From a checkpoint of a small transformer trained on Wikipedia.
Training: a variant of Adam for these matrices, 148M tokens, 4520 steps.
MLP neurons of a small language model. Each row is named by its layer, matrix (up: input weights) and neuron, and shows model dimensions 0-191. Each number is 500 + 25 x the weight over its row's rms, rounded and kept within 0 to 999. Numbers have three digits each.
Before each neuron's rows, "fires after" lists the tokens most often just before its 100 highest values on Wikipedia text that the model never trained on.

fires after: "f", "C", "c", "re", "F", "pre"
L10.up228:492511450508516491488487471546540519525495485494489522493503515519473510538497481488506484521523485531501505510505481474518489491494472484503472514512542474515451512514492513521505481491527504472522513484501476537480448468476510527474487460482458522475556506515525518495527478513491504463522505467469493515514499507496499487503487508467525462500465535472480538483516493510507490502478492484505458486485456493518500517452531497530482482440509519481473433570504513458503511507467516567515505515518480521485534465493505452537482514536556516532463507457532540508495528529506447474

fires after: "the ", "The ", "and ", "m", "was ", "om"
L10.up13:504515472470490508493483498516519464506528501454563518520477496489493493470507503479535508554489547489493520517479500486463501473506472478532462504534452477506517476477528513516498497482508510452474483443511503499487500471505497506540492441449447500525451503515473494516461473453491549475508535523503512535504512486499525469509487489484482491525477472478529511528539509505517476493523473551452479447526468503528471511471490477510480532524511512506480506503498490523452462477511547542506521466516529512471517527520496491514454474541488512513492474489478487474481519464512478479

fires after: "c", "H", "h", "C", "b", "p"
L12.up148:477475467489512452503510491487513469519472479486529499513521507514477466514526449507508509523544485510497506533502453480527500466488500468514504512500542504520485497542499520578488476546527502509573555480505493492552472464493460486458518474491495477467533556531502513475484513488510514465505509510512452469479477517509484479511524512519500485513498525512488500506487494505509450521554493480476480503497486497489485502464503519505471491498551494483506449543531512474478489498463521540543469488527546512460494494514501515532485521489493530538495509452512502542543524507493467485

fires after: "un", "u", "P", "p", "uc", "Con"
L7.up717:462529526506501438509516470526490522514517495516513506502506519543502528507522519548522489510507512550509496498511471493449513540462495481501475534529531472516470492483469506515477520537496519470501511512489499466525469510542470523487538501516526526500499480476521546420485521466502513421476549528502462504489482479518518507501477469472492499519474512494488515551465480518472465498514456493505486496500474475472494502476508529521547526467528498512477472523508522507488477515489518502502486480512527539444485474525511502505441502519480516485509487475574494515496499509480505545

fires after: "oll", "sh", "el", "ow", "b", "ab"
L7.up459:525513525547497521504485466477525503514505508482490530488497466516493480520538491474506505550483524520462501471503497494482508472537515511487475441537530491521489495549518514495477478508482526476493474474510477498492536506524489491505488482526491502484519567521503499498500497477506475461494468458522480487497507520573508470522513526478572460480519476455512512508529474507488508518484490519489477484495529491476467501516488502487468548535548493483466475547510499441475464497454494542496538503501520506483530503488459481530520479464532513471522499578498456517503539503488488504

fires after: "di", "ri", "Di", "po", "v", "ap"
L9.up686:456494479493491458477522490482496487492518497564484534517502531515514480505498493521532508517454519503482503501519481473497523530471499473545508558530453493515502446529501514505489496509486500493493550467499490451521510523519494507476493501531471502543510506503517558480531498505497509485516503522470480497527510535500528471533480484502450451528504457438477512523525494499492498508510518535511515477488527506501474531470469547504497531510500513503479504512497460468494509541474539497467556491513502506489525437512490465529511528498472530471482498544441501517511522502463496430

fires after: "c", "C"
L7.up652:480532489523505457494527475529508516494481541493480489515500528518519526473500482500512481525514537520513492520512478469499510494472463485504458506505524499520459512501497531547477512497527497475555512486521526545460465515544462518474492480506533531506504491522507567451472511475484514478514521529490497496503453503521486448493488477513494483475489497465499530563486492530539485460521531492528465488512446472494492523532526517492475481463507512505540482535510485511497502549468526562510519515516497518441483499543514505512440516528490492516517507471483514540456509509472496534

fires after: "f", "F", "qu", "gr", "w", "r"
L7.up85:535525552520454499497490493525481473493485509486484511527512518508485493500527519551484495513491505529466514516498475483498513498509498491484491536508560514542535512486469509529510524492523492472504528453477485484494474510485463498495500463528490514493488486524521534421536503532500542506498520539461461494493441509482503467542488489546556500509493536486536534540518494513498506489521519427543460487520508465485500503492553486519521510494492495453504504498534475502505484494514488542534480475510474504493511482466495512486494491506513457500559487529484453532513494472446524472

fires after: "u", "pe", "re", "i"
L7.up592:500493456519515498493503495498528512508517475504488539459481506517490491476503477468545525500476521487518491498493501490533535469500488455493519526518481452525449519486531498517513476505485496514540480511453529479475475526502491481525489499466461516506537515559542497501516516465518525481449476506482496506485451575493483456534477464506510480486478460474491504502509513527498510487490512495526443507464476514502516495458530483524484499574504512474470520535515493495500533467463488446504511489532473510464552438513535462507492498535502517531504514497502484499486509528484544484

fires after: "t", "ti", "ul", "T", "his "
L7.up606:486524480496499469528464490478559461508529471473520557485482496546537501448505488510489507508502500483481549492494537438504534507501462502533464524461482449533516508490513506515490510519540495487494515515481483527464521518530493497514505493513526449470559472503524483529481520482498536454488508484533481481467487509539526509508489462477541482527571518521492513520503511479521511424534507492510510495529510519499515501489530515495465488472494543488474518507486538513482475453509524477548468508522521531488495506468479510504502490502506523506481495465506494520462543487503534514

fires after: "r", "th ", "O", "S", "R", "s"
L9.up577:526489531491503471451491493504512510526507504526473522488475498539514506526512494533471491523465514545544506519525505478486503488495489489526507460451480488519509478493476549491500503544508536492537490475500507472505525470515502541509475499495434505477473553534520483523461472515494552522483520497503466487502465495527501492493505479473477488508524520501520513528476491503455464484471471468491463497507471457538512524471542519513461488506495495485496508525507528486468501541478500438537528425498473542478455491470494505483484492554506502528524510492508509517454478522466490446

fires after: "c", "ep", "ment ", "al ", "C"
L9.up490:500524490540513482517508457498503498510489512517507482470484498527507519501478485544533503536525512512519507521532456477470506480457484461528489521475516511502482478501459538465480487510495462514522483455491477462495508472518492547449500465511524474541489470513543522494519498458509511471510461536497503504469513469503542503483482534478509497480488533479475528495523489555554509489469476481470542515505453483538520511498559547533533513457503513500539448542509500470539524509462501517516520513479513513500475468484513506493506491573532506513474521504495540524476486495508484495

fires after: "und", "en", "ear", "un", "En"
L5.up401:499533521485441504502498503531495539527511481512545497468512562514505521503511519450508499507525556490470562471511499475430530559484522476463495499535506501488459485482522487518503490536501483469502515504502521508500507511480491525532487485496524522528498465462509502518481486519485496520523511540546515528532535507531513492503458500509544494514516514505520514511488491504518481532498538470464470484513455493501463547499507503531511557506461568523456513488467448507505519470467505493512470487491516513504472469527496507501492454505514461501535489481529463493508490503483505541

fires after: "m", "ec", "an", "ic", "o", "p"
L3.up467:471475462556499512503465500520507502486462499512482494481520533489525514493528522547533464502480481497465486539480515485553536504503473502482507523481523496530508480479481511518472496487510526514538462470476440490520519432505521520528477494566487513514504528489509523497485485490508539490469496524485490499473451533510519488541473497522545471549521484471483522499569500514500472495567499500484460474545525514480523506456509514519506551525473486511480489507508524500531496502524522509457511493507525495462531505543459514481469502486487484497481509501483465510520453499464500484

fires after: "or", "pres", "o", "an", "on", "at"
L5.up353:471500523531492498504461489508490471492490482485487499483527533497470510496500502525487468549503487507468498534502490506490539504453472477522515494481465502508477469492464501495504504508464480475469485474489513522511505448519503512533520468525536573520498532498543527486501529494500514474501447491518481572531483518484531456506485529488522461516513470436511480495583497533529461544555507485535510493506537507456526525521495502500537530509497524487434530500484488496495471488483508499497506487532506493480521491519459513504487492511545492516497510509521500539500459540488456503

fires after: "the ", "| ", "and ", "he "
L9.up121:492541553528526531489511468524524485506510521456482536465460493478512547526495481486477476517494518498476531486516486486470477515499532471531493531508474481498470486506507541479511507512511506494516506474509517456506510494475468532490493456487492530535476521502509461507484516454436513453504516557496482509464512502517523522512540518492507491493521528506557492499515452549461505476490491501473522482575484473509488517495499512555532537496466493487475481492496509427521487523487507516494485507501524541492504532541484483508485430522508468474514497493508519472448513503513511510

fires after: "g", "j", "J", "om", "op"
L4.up372:507500534479481528479514503512524480486492482477500518528511524545524499464545553453471532517507536493508565531517533483505515481504446517513513489495550467534529473489505500488499460500492504520546464460490506476503511502560502521511497495505517477521508515489501494502472496517460486506552510463482526460509465496525565458502526503511489457470503467473517509508498500490539476487490502516462536521522489473474473492524506490481488482509517500470513456537495478508522514525461473514536488440536480522490485454528517479512472458488546508513515508528526487503453542489487478477

fires after: "sh", "o", "e", "Ch", "y", "a"
L9.up240:494482469486483476491486495527543507492484509490553538529448474517471521522514468485505489504501541507473495505515463467530515508487498568497493469476523495500493487504510473504454503536529491469495508482490524494486499479523515449507557494559474476515505498533530501486480505450496508489464462524502487497488487566548501503524439471492499475512498471492466506539514526536507465473502493453505534516528473496552481493444532511500513526502504527518505468492475456491501508546526544502462529514530545529483507501462507462472461525478485505483491501526496461502491493507519510501

fires after: "d", "F", "f", "O", "A", "R"
L10.up270:523537491508489469490504476509525485531480500496495549520538537554472484520515541484500479499477487547493488482509454498512502513476498503501475527463505480524493490511465546488538464528526491440509532501448493478536480496505477515487474412514505450531497485547515501516456503523485513452529518508504498528471480519522499446485445491487536523493507524502505541508526512496504451477449518458486514488496510488505497514506561509524502481489519504482506503537483479481473514536498494478502513465500476526491476500474504527518469520540502489524471505453517522508468472491477543491

fires after: "u", "Con", "w", "con", "P", "| "
L9.up87:511493446512482433509509462503505497549545528527494522479516475526501524529530473504539440530501499491531487497542470497478492517472486527488504524513502440500457478524508525506485475463493494499516504533482491461498500469513474494509515508496472536491511482462512505468459525525522474449468528519517464472479496518560515482503456530538541491531508475509498480494480488510499495504508521503516441509493522498482503517495494524521540492514484508537472516476479492461492475507521523466501505519514526541480534450482500566497484466468539475485516488489550486489490463521511529525

fires after: "| ", "the ", "P", "on"
L9.up38:489504552514523488496484484511501504547478481472490478488449539508487527493493479547498475508514478484523519547499466475475484500537479519496483520528487470507491497493504542482494531532486447493516556490508518504508467486516506466492499492518526493527526507505539500474460493469468527468466483519530432551495502499528537529536493530469500486504499474509482493512527486486500496465503485458445497496520505423508531534475507509540523492489475507492540478507522491473475483515464512498525493482494505552504500496483451551527503466542478474463520501456543489528484472497463479509

fires after: "\n\n", "\n  ", "n", "ed"
L3.up535:524495497528488515475494495506493492491489481474507502507479548505492502522519472457516484561490513540496538482524493477438517511481465529476515523507522487528462464485466518481456498499486471461467502477480476510479559450532493576527475510460490519518496524530519499508507487516432500524492497503494474535471515525496503486497461474546545497524529504485560500552490491501503487503511503529535514515519497504439493504503481497532522509502492525510442498524494490467478476507484528537512525472518490528484535464516482494474502504509518495442518472513472510490485489543461469524

fires after: "ro", "ed", "en", "u", "ent"
L5.up361:471509474482517484551499501474518493509547538475489550442486496522524528493503511480469530510473470515506474530462450489499477507486509465474493469463530503494505499516531494520459493548483494469468471506490526472487524474557507496489510511526475464475480512484493512490490516452517458467466512471497459496440477500486494474523495472462489500569521485510488494498522496499500532474488502482501504552502506469478471533514536502516522519514473541491486516504505492505438485532469527484512497495486540501441532478501487542477492532520539509479489489485521482496475459520475488552

fires after: "f", "Ar", "F", "P", "- "
L12.up343:489547528507484487489471460507510481534524495521541540517473530517502489520515519542497486498524570498450572477528504454511519441498542497499519505492541469513463472471494501511497479489508503481480465531472503525449477508516527495520505504521493496507535491543508527493482496502467499461480503483462515480482479488517475470499452512505526469513492512515554505524480508497511495487472504529445484487505514469533488493526513483499534507480516527489482484492455489531478472466493500500486532473458510527485503442480499506544509481513461507487491502451489489528447461456482538514

fires after: "T", "ow", "el", "for", "wh"
L3.up719:443499495525520498471498486498513478476506511505493514523506515503501469519506511472510463508472506530496483514487462514522506503479497536514539461512479517510483492531459539512508504506458494486463552535483495513511538522545511540470502482506438523511463525490515531521485524506517469536490451476524508503512505540496462496489509499480566468503499460491503484543487511531526503511493517488516480529476494507446477506495480471505511514561526545473472550522458473499479485525491459520487459455556486519513514463506520536511455506471489523473510489531465458487463493532470502513

fires after: "y", "tion", "s", "er", "e"
L4.up625:492545480531516523526497507504512470505470563496497511447521516520541488489517514510484500510501571503446520487475489494530504484499504530501524462496501518485515485554498519498497458519504445478451533487489493536495501506521503482499526465516461497530476513502514510467528494488493505498489534463533507483513498494486471472472475461494563509478554462496461530487511486530479506472497525498529466506513509504502463551489490534481487517533477514501504503496470485461499470487478507510480474482490455512486491494508485473483476514456519490516462476544441467492471413522502524503

fires after: "\n\n", "\n  ", "6", "\""
L5.up402:571505541507504506487510508500488502498474509482490504485500552534475517526494448498516474548498502525502504471555511475456519477494481506493510522510501520500505472500460514502463488501439464492461528469477447496515507472503518568507477482471504542522471544503498521498493496539462517502511460519467481539493496502516521464534474505536486522520532501489508466552523488500510453513498478490475506503527488493483492499499499524505506508522541544506494491495548499471470522498429527544516489476505481492491518484513485484479499518553517486447544479533513529490490495524510451535

fires after: "el", "oll", "ow", "str"
L5.up469:511533478514489502486450525495521502513486486487534529497533521500518505515540462497433493542482526487493499532501478464480511493481512536464508454490530483537435478553523532483469521530481481462492515498486485509460497523525505504540470494532476514508473550507514510514478523534509502489517441480524486497507491525542487493575481522502547492500533481498518511502532487517482459525471505476539497495481521484472473533502486508471481486516498522527462520495458481491467512517460490534477520475502476527526521485502535508527476496487487491491517458560453527490485471487472515524

fires after: "m", "ed ", "n", "th", "was ", "s"
L10.up428:486493529466456500499488522513484490522491500483547492470463518494458471504474476484533461499493518541474542557501502526480484527481504453520487487523455491506477494526516506520482457520502511502511485452508504474472519470476466581539498524498453509516477488534497494476496511482536487503497484539470510518525490527540516489515513518485531490522526455481528545516537509495519503471484470520520506512527498490479445535498487504470482513525493544510473491491540492498519514578441501529493489453531532534488499494497530483472465474505474508490509542469520498479483524492501481481

fires after: "u", "ou", "a", "pro", "ro", "r"
L10.up294:499485510492478439512521538470486506527526497518479526475503497568501521519527487465497518528504479527505507507504486494481541546452505521545486496466496497517487456531487535519508501533501466444502471498500476466511579464479517476511511483505521504505498503508530512496474503513537517535505527486487483498519457501504466471498499534474503495533528521509506499524471510486502490494511483427517459506463517525503466524499530521505515526481523536523476505519462488503507494551492541499538470484502526508473555484536481495505470535496509517528516503489492500485474465565459548540

fires after: "th", "ent", "u", "at", "t"
L2.up228:429521497491512498502497470506537505500526550519497527518488498506503498492533496518534459544471477542521473544539503495499544488475456537455507488498501510516523508525479517514507461536481455480487532471470509483503516482535493513484492463497527489492484508496541486480483515490444486436539480508462491493489497513536493493499491502542564477513524487498478497546520487532524457474512515483489496545506481491458446523438514480504465515526504509449462498517515475492502458542483540541519522495513474508476476485528515503476468523507497522485479467502530514523498506484493486505

fires after: "fr", "ou", "an ", "ubl", "ro", "ex"
L12.up451:540535512506490507494482480553482552504499438510535515477495502497549472488527503535473497497477488509508506532505494484451524465478498488474494485496493484507495492516517530506494515513470454460502528511438501480500485526483457475467488526497501485528451479490501544516505477459486558514523496452535500470458494503478477542538514537521467494510504477466487492513557494559490511520520450499510531510483523492507491523496508550520486528512507472509515519497538444472486479525467480501463479499508481524503503487549519519490450498488527515484498489507508502545465469538525471494

fires after: "w", "s", "R", "l", "pr", "k"
L7.up243:469534555498474500520537470503499486508515537489481510455522510493520483482507488474522481513493551480462527500518497494470512523461513464516523486507507495503501520498505508523476507514457477495535463515520539485452511507509489523509538488509482553497490544501526485476516509512498476445522474483478482505496447489494513498499527496558559491469505555506532531527486489499515474466479511506484455482510490486515520533492482508476515543513462521519489534503527453505499524500481520523533495417514513523549496494566528487490508488508517513480527508499509463489509524493424533517

fires after: "re", "ri", "i", "ir", "d"
L9.up36:465496484521488533520538489468498506527477494504461523501498542511557497436499499492493488516488532494506489467528468499497510483462490452522484508484497488512501473492532528493510469502518434491540521486434504525523458518526501481486544469494493467537511502494545513515537523526484563514486460451473513502452475527504528496507506493525473503479509456499511516488496534485485528493480529463516490558479533493495499506483534518524512547501502506477508518518490543488505498516472523504500512506516506520498534502477556517476486495510514535496457502475499481533482490575447520476

fires after: "at", "ent", "ar", "th", "in", "are"
L2.up396:540495500491444501498457503506516468500533461531514514490485518509531496484514512459540487538496499538507518540483503472476533495442471514518516493513501496518518482481498512518483477540530519482503505444458484490501492489494493511491501487486500520531503511515489508473477499513441474464538517471517481515472506482532483529486498453529524523567516468503497488507500494569474454484519495486517488531512531463478450525461498549505457500518519494457494467521455509467486481517504507522491478485494530538491462494493456508465467499501528495471466473488478486552474446531511525500

fires after: "o", "e", "y", "ch"
L7.up366:481495473465485497510475502557493493469481475514481491495476531493492487525483518467489492553478515507493496521513476505498524524518461549511513496517501483497510493484475478490475466506535422500485529454481523510507484480499501464493524421535484496514476503486518495461468481509487486497478491525540490516513506534522490474525459524476530507506498492448527485505561471505504488493504556481520500477513499472469464519464473491528520526518471528518488508482475472499469467501489552494503506507554570487488469500460497537497499564471515489474497479491477510491485481523444458485

fires after: "v", "sec", "sc", "ec", "| "
L4.up412:488516523504486451516551456458530512552470519446480487509455509575461500555511427499517518525503483503525498469484481473509495495521497501476454469533521551498521502478497515482478514524482502470488514480507502497504472490522475499482489505514485488482519498518510529465466522490499467507549506519458499491495498491500489470542485523511499488522495464481516459533476474463491500501521509541500503494495486481458488530544542496456501518556517522507508449502533480476474515550518521520495506478523491530484517464513464490533505473533506473478515517564502475500507501511489495512

fires after: "m", "em", "ed", "i", "e", "er"
L3.up733:524494459507521502481470453515524473484475492502528526484489513523517528485500485531517527490499537521507522507505505455503497478482462541529472533487524430536504500498482498518475451518517511488489549449515481471513522479502513494476500487515443505524539503497505513504502481533479461496489472485516453504523458532477502458550510514456536486511492422469481517508517497477506478471551470472501486483493510486486465531496530508513502494483528514468487487511437500465485503489491512496549487481558504510481542473546511516502497514502533510529459495502502476529526447520497520526

fires after: "of", "f", "pr", "s", "w", "F"
L10.up33:453488498484435462474493489503494478497430476506486546484473548478463508477512540528489437534477519504510532507520494455538490540489510532538536513481540503524534475488462510468505506512519534528492482509496527505513506485501503517494476515501480493506535533530531509478481465484522525473512489526471486526473476506513510462522466496516534475501487542492535458551468485490465448488499499480498502493484511460560478512467499494518532503468485512450519506510456472497513503483515524496509514454489491537495505534487463500511498515493483467495534510512512489538460487481462485472

fires after: "en", "a", "s", "ran", "uc", "an"
L5.up425:493515478485490524501499506501517471493539468508469518526498522495506504505519431475517535489505494502513523544519479429498519491440522457489511479465483504552547484527478485484444518527507476510500495456496496520467507546467485479506476488501506452515494505476512487469516483510464497490500501468458473474509431511484495459574476522490500485497527471477529449560504489470520516511492517503536529496502473522509490551523519474501486491508489518502515541537471520480532457477515513520532451479522534498511496473488494507478485474499525490507487460500453476491478495509506514499

fires after: "O", "n", "N", "H", "d", "D"
L10.up66:496484513501516492557482506548492524521498490546469510509501491482491466530539533503462473557523452511500466516503473476504522519485487498512508533494484482512455473511478538507512494524438510463531518492507501489508487448486492530482467458498537462529470473542547493448507484504470503512500504505537456511488511488536488471483502507523538492498540522534491515521489471510494460508495515443492497516525483479509478491491519493515492483491495478488473541526511458447490496530488530532538480497502463537467462509485506503469481521500499487561528455527475530491459473464497499519

fires after: "wh", "i", "st", "e", "W"
L4.up137:487509476506507543467473498472520458492491461477532537493512535479503495477487479492501497496477497484461535489514499492451541500473514477521485508487484515504517487497512508522457487480535461483476498488502475534485509508466521513459559508476477482519474485530493476482535511506478483496470521503458495577463466510475493484512526468464542521498531444482468479513526490546484478488523449513507500495500506506460495519502525519491510515503484542434516499497477471455473518493461522493503496498513543494506512504510487541482454462459500513535478515528547507552503491556487493538

fires after: "Q", "O", "D", "C", "N", "A"
L9.up227:498503514510502434544490478513519504536520484532483483515486511515497525537510498513528476535471474536517492490511504483503522522481485523533492551463500510509480460503471547492479472506545507494496543482466497480525461531509480519489507477469505533516545502521561550500501479501478510495480521532509493490495502505549489478490508514467498525533508546506528509513472467493522482526495517486456475529531483454508481522497530534543496501499505524433511480530494481455462478530449523526509486486503502517455488504573517526498510489558517469519521493488517519509478456525495517532

fires after: "i", "e", "o", "di", "po", "si"
L5.up198:450523513494509483495482507515509467500465480498450502500507515508532480505517497501473490514512524500473515525526488499493489580497501503518507509495524521480525458536514465501495526494469473500513542527511517508463482519530491500498499497550501528567524514487539493504501502485484509469554457500470495542500516506480568511531478479528488460502525465461484478498479504490486513513531508484515520541499548524509486568495478482502486546496467532508480514492525467482470433506479508447469530482524555515501522498473474517511474472497516494484479484497477456474497467540449500486

fires after: "n", "R", "r", "ail", "w", "s"
L7.up340:498491544505452527508500459499508484494495528486530489472538540487525483507515498511529456519527541492473484550509481497495493533476531488501502447505470494530521494471510529473477488490498484487508462484467507516473499503490500513504510496522518539500473562505534506520463514488484528468535462496484484499502483525513494473550513509520533490505487481484544500483526487522541449477485493534506499523513483498517509539479487480453450486526512529496503510529561462510430494523451553488517535463497518523516541500534522545480482472474494519501517512473546480512513513522445503519

fires after: "u", "a", "en", "he", "A", "Un"
L5.up27:523524489520486468480512509487495508531574481492468510454477500509495516516477456506525493509487473499457470486496496522505547520500497474478495506465534507470499460503514479504425499515468484485481505515525483455491462492493479498508515516519497495526477473504535465482475497444524497500516526476486470502475509509514492505532493464490448528570531483504506495519494525496488491512524446468540481505470501512499469540531518488517511551531501527564458528480503457469489508525486517484514507478493487510514479463508509507519480510520531501549541506537563495506502439515512477520

fires after: "er", "ar", "ear", "on", "at", "y"
L2.up414:533506528475470528475469499505528463521552473516531508510497510499548536480523528490496503513487501514513508527502496476473537528452477496473495489522542515503498461472495510551510487522493449490523547452449485510508520488530499527513524454461515506511492462518506502508498519507488527495544496489496507505485476498511505520495494492481506529578522498480520507523496495522477462497537506427502484514539466495522466512480482538478474490529520485455470463504455463500504499521499496552501469478506498522481457466508496534455460451514480516469503463498473510501453515529491517493

fires after: "m", "s", "in ", "| ", "th", "("
L9.up648:508482512498470513506466521512520521497491509520536503500478543503508483494494477448492491496474512536450575532543487492500538485453476492535483493528439529508472500482476499522493493549513478496540493485490510504494500448497489545517530539497471518472494539523529483477487576476485515490473511460497502508489505513530524476483536487465467488487528507511530519506496520508550519483518505514515518512539478510463456502497484481473472489525485516509492502504529480474522504550477513534533518421549530524494472504554514461510464511481494532495478505497492503499487516484475476510

fires after: "si", "rec", "ec", "g", "i"
L4.up341:472525547488442472496528469482509491529480450495488508549465507548486497475511478475486514535481493527479520494476518483516495495476498514486501533509526536503523495488495508512519522527493533499490535485492516468497508475515470511494517501528476527525524491481498503466524510529474492488586498545484459497482492541485525486496516495534493502519488475450515491496519481525485502519511505494532496532504597456493494503528524505527512526558514489506488469516503478485495445525515454493478469506552533520471483477494485477513495455492540497483517508521480513490470478558506526447

fires after: "wh", "y", "ed", "n", ", "
L3.up139:506489473534510516520490502501498475505480555468505535479511551498499510518502514498493496556502516499475508554473480489465523462495498490491512453529485513503479493548495491501500498503476502465474509467483527537491528439522490502532476473490468508503465531495482506491486497492458526535487499490519482555466514515490465451457494478514513499493513483464485521518523467546491504486541469520511476526522490527468468524510518525492486475541483508466487518502561485470461477566447514505462485483526481489514523479528523522560505474459526493459484487519513458533479479504499473477

fires after: "is ", "en", "was ", "bu", "a"
L5.up290:476495474492499456481519504485541455517502495562501537506484563489495505519486475472563523512457492474481542508520517480519478553486501490504504500480488507501530481540545539498468457521463482485492473516497498507495490503474510481518509493465497499533477471513527474449499504512524494501519523480546470482434489507504477423490481508469483465540538536497510477521495471446466489492507494498513521509490508519527471533497536474533535512478476500467506532498498465490492496503508496503552446532527552518515484485494489489471501480479530513513482493528497482490472509506476547490

fires after: "\n\n", "un", "Un", "und"
L7.up554:547498511501482504508496483548491480532516538478536518482513556529491521516513480484536471504515516526471529500486510470498529532501492474432510454527488485509439486515485489520471502508466505473489496492493515510486489474500449546500486471469502524519515481486506526452512501482482522455507509490492513545518503499520468471483474446526489475532503518512462464527532472523511461502543502480536431502492472475506456528452503463534497538508514542546461499513482482486485508485508515507521469443514480508492494468568514498482490513528512475506515490504467519495500487489500526486

fires after: "c", "A", "op", "ent", "f"
L12.up130:517502499520490459481524508504516537514495513491515491526504528555511486512467504506509441518478519510475499469507488506480516461431511493473438534493501491538461515491508513496493484512498455502503531480521504483467535495574486520511523437511533511481480494504473531501477538505509481467492510528512509494520516517519484429508477498482500502520500525454539541508517523515529493440497521512497516505498487497486466514489542495492480480517518530517487516555509506517488492546472540499493499505530499510464508470440537519479427496498540505524452480474532485507489477478512510525

fires after: "ed", "f", "the ", "F", "| ", "a "
L9.up163:498491523517520517505504479552522498511516532501487495445491494500499487482513478509474463500529512515483537460535493473499511469486476435519492497495501524503444493496493454492475487496517507504510479461478439474486483452513510498473510507475484503516498519545548458445491502464495562504478548517558485548494488514500533520488504500463491478476539544489534486500478514534487495437504490484454511478507498501544496512452544528518514483472490543505512521518506524474507524479473448504498514501506517536541472487519497484494501499510481477485491509460485516547451467508487490518

fires after: "e", "ed", "y", "es", "ity", "n"
L3.up438:493530485540498495541504530477554455493488559470523490491506494506516495514532527482475513529521510490483525502472526488501500483512509514493528471477475506512479469584498497501498501529519498483524537448468484508462509527505460482524502496510488527486496516515473487488481483455493515527487537482548518511481520530490530494509499474472544533456517517471497502526507469487515479478481511485522480547526476468522487522507488517464523526549537511465454485514455484499496485565468450499497520503534494525491480436494475493518478480480568500516492477507528498475480475488461492516

fires after: "on", "ab", "are", "ar", "B", "play"
L4.up378:522560455456468504541487501480531501542561472476508520442476528507537537481488517506543481518470511489472538517453525513437534497494508493504531496495562517489503471486509464549528460510511502509471525471513520496513490487526533486511525487517530499516495485499503502494495491499476506450521504484501534529490509508529494518463476513516497515521517442497462505494492503528510498502497527516462494490561458504474468529511492564492495535485466509443486463491493485485519508457488496516496490486530523513470517483527471476524485480492533516487460501514514466544479480514509502516

fires after: "ev", "ec", "m", "ic", "fic", "c"
L4.up63:454490477492493475489482463492542509479529469507519515461498523489525497458537542521494445527479520501484479495509526484553540507466500496493477531471518465517507475530478517528484490518497478505494467461493485465535468445499494524504520481529508467504478503501562510456477537485496522469509510508476484531446489534540535494510494519460529509517501497465467507487525490503581448516535559501505502553545523515481487523480525535522516521491499517503483505516490483492506474470493502469463480491529508516463463485500521494475498509523512485475492544472479496529498505505501466480

fires after: "en", ".", "un", "al", "pres", "s"
L5.up324:455480477449495486553468505473543476524486536559506527497484479509491540499495460499492514531494505498501531487499520474500505499461488468503540482478513460502498491494508504535488463547501505531514481482485496498486521483513499532506490465457536525517512475474541522508541496504464478542510482445524492568530505509500472450509521509477535476556512517514514495525521481484529503504503535479437495474491486469485485520517501538548539508530480504533448515472488500480528482482481513510517478478488505500487456472497498512503504425526519464495521466502473501520492494511512499540

fires after: "n", "c", "f", "N", "wh"
L5.up646:500505488531517531501470486481525528527482542503505535472463493532498481506507440508482481523515498501504491468473477506514506489476446503549520500478466472489507481543510522512489519514521505493503493497507540494508467522479477507490509486455447564488498509523512514461484555448473546494523496496511478487444467477502519468486520452436546485473490539522509486495488498486477490483481508490510487517481477529566500533467530519494516486484515522493516462505547511474491487532450521529495500518509455518495458509495451477507480492528527505529470466484521521495486539520484465478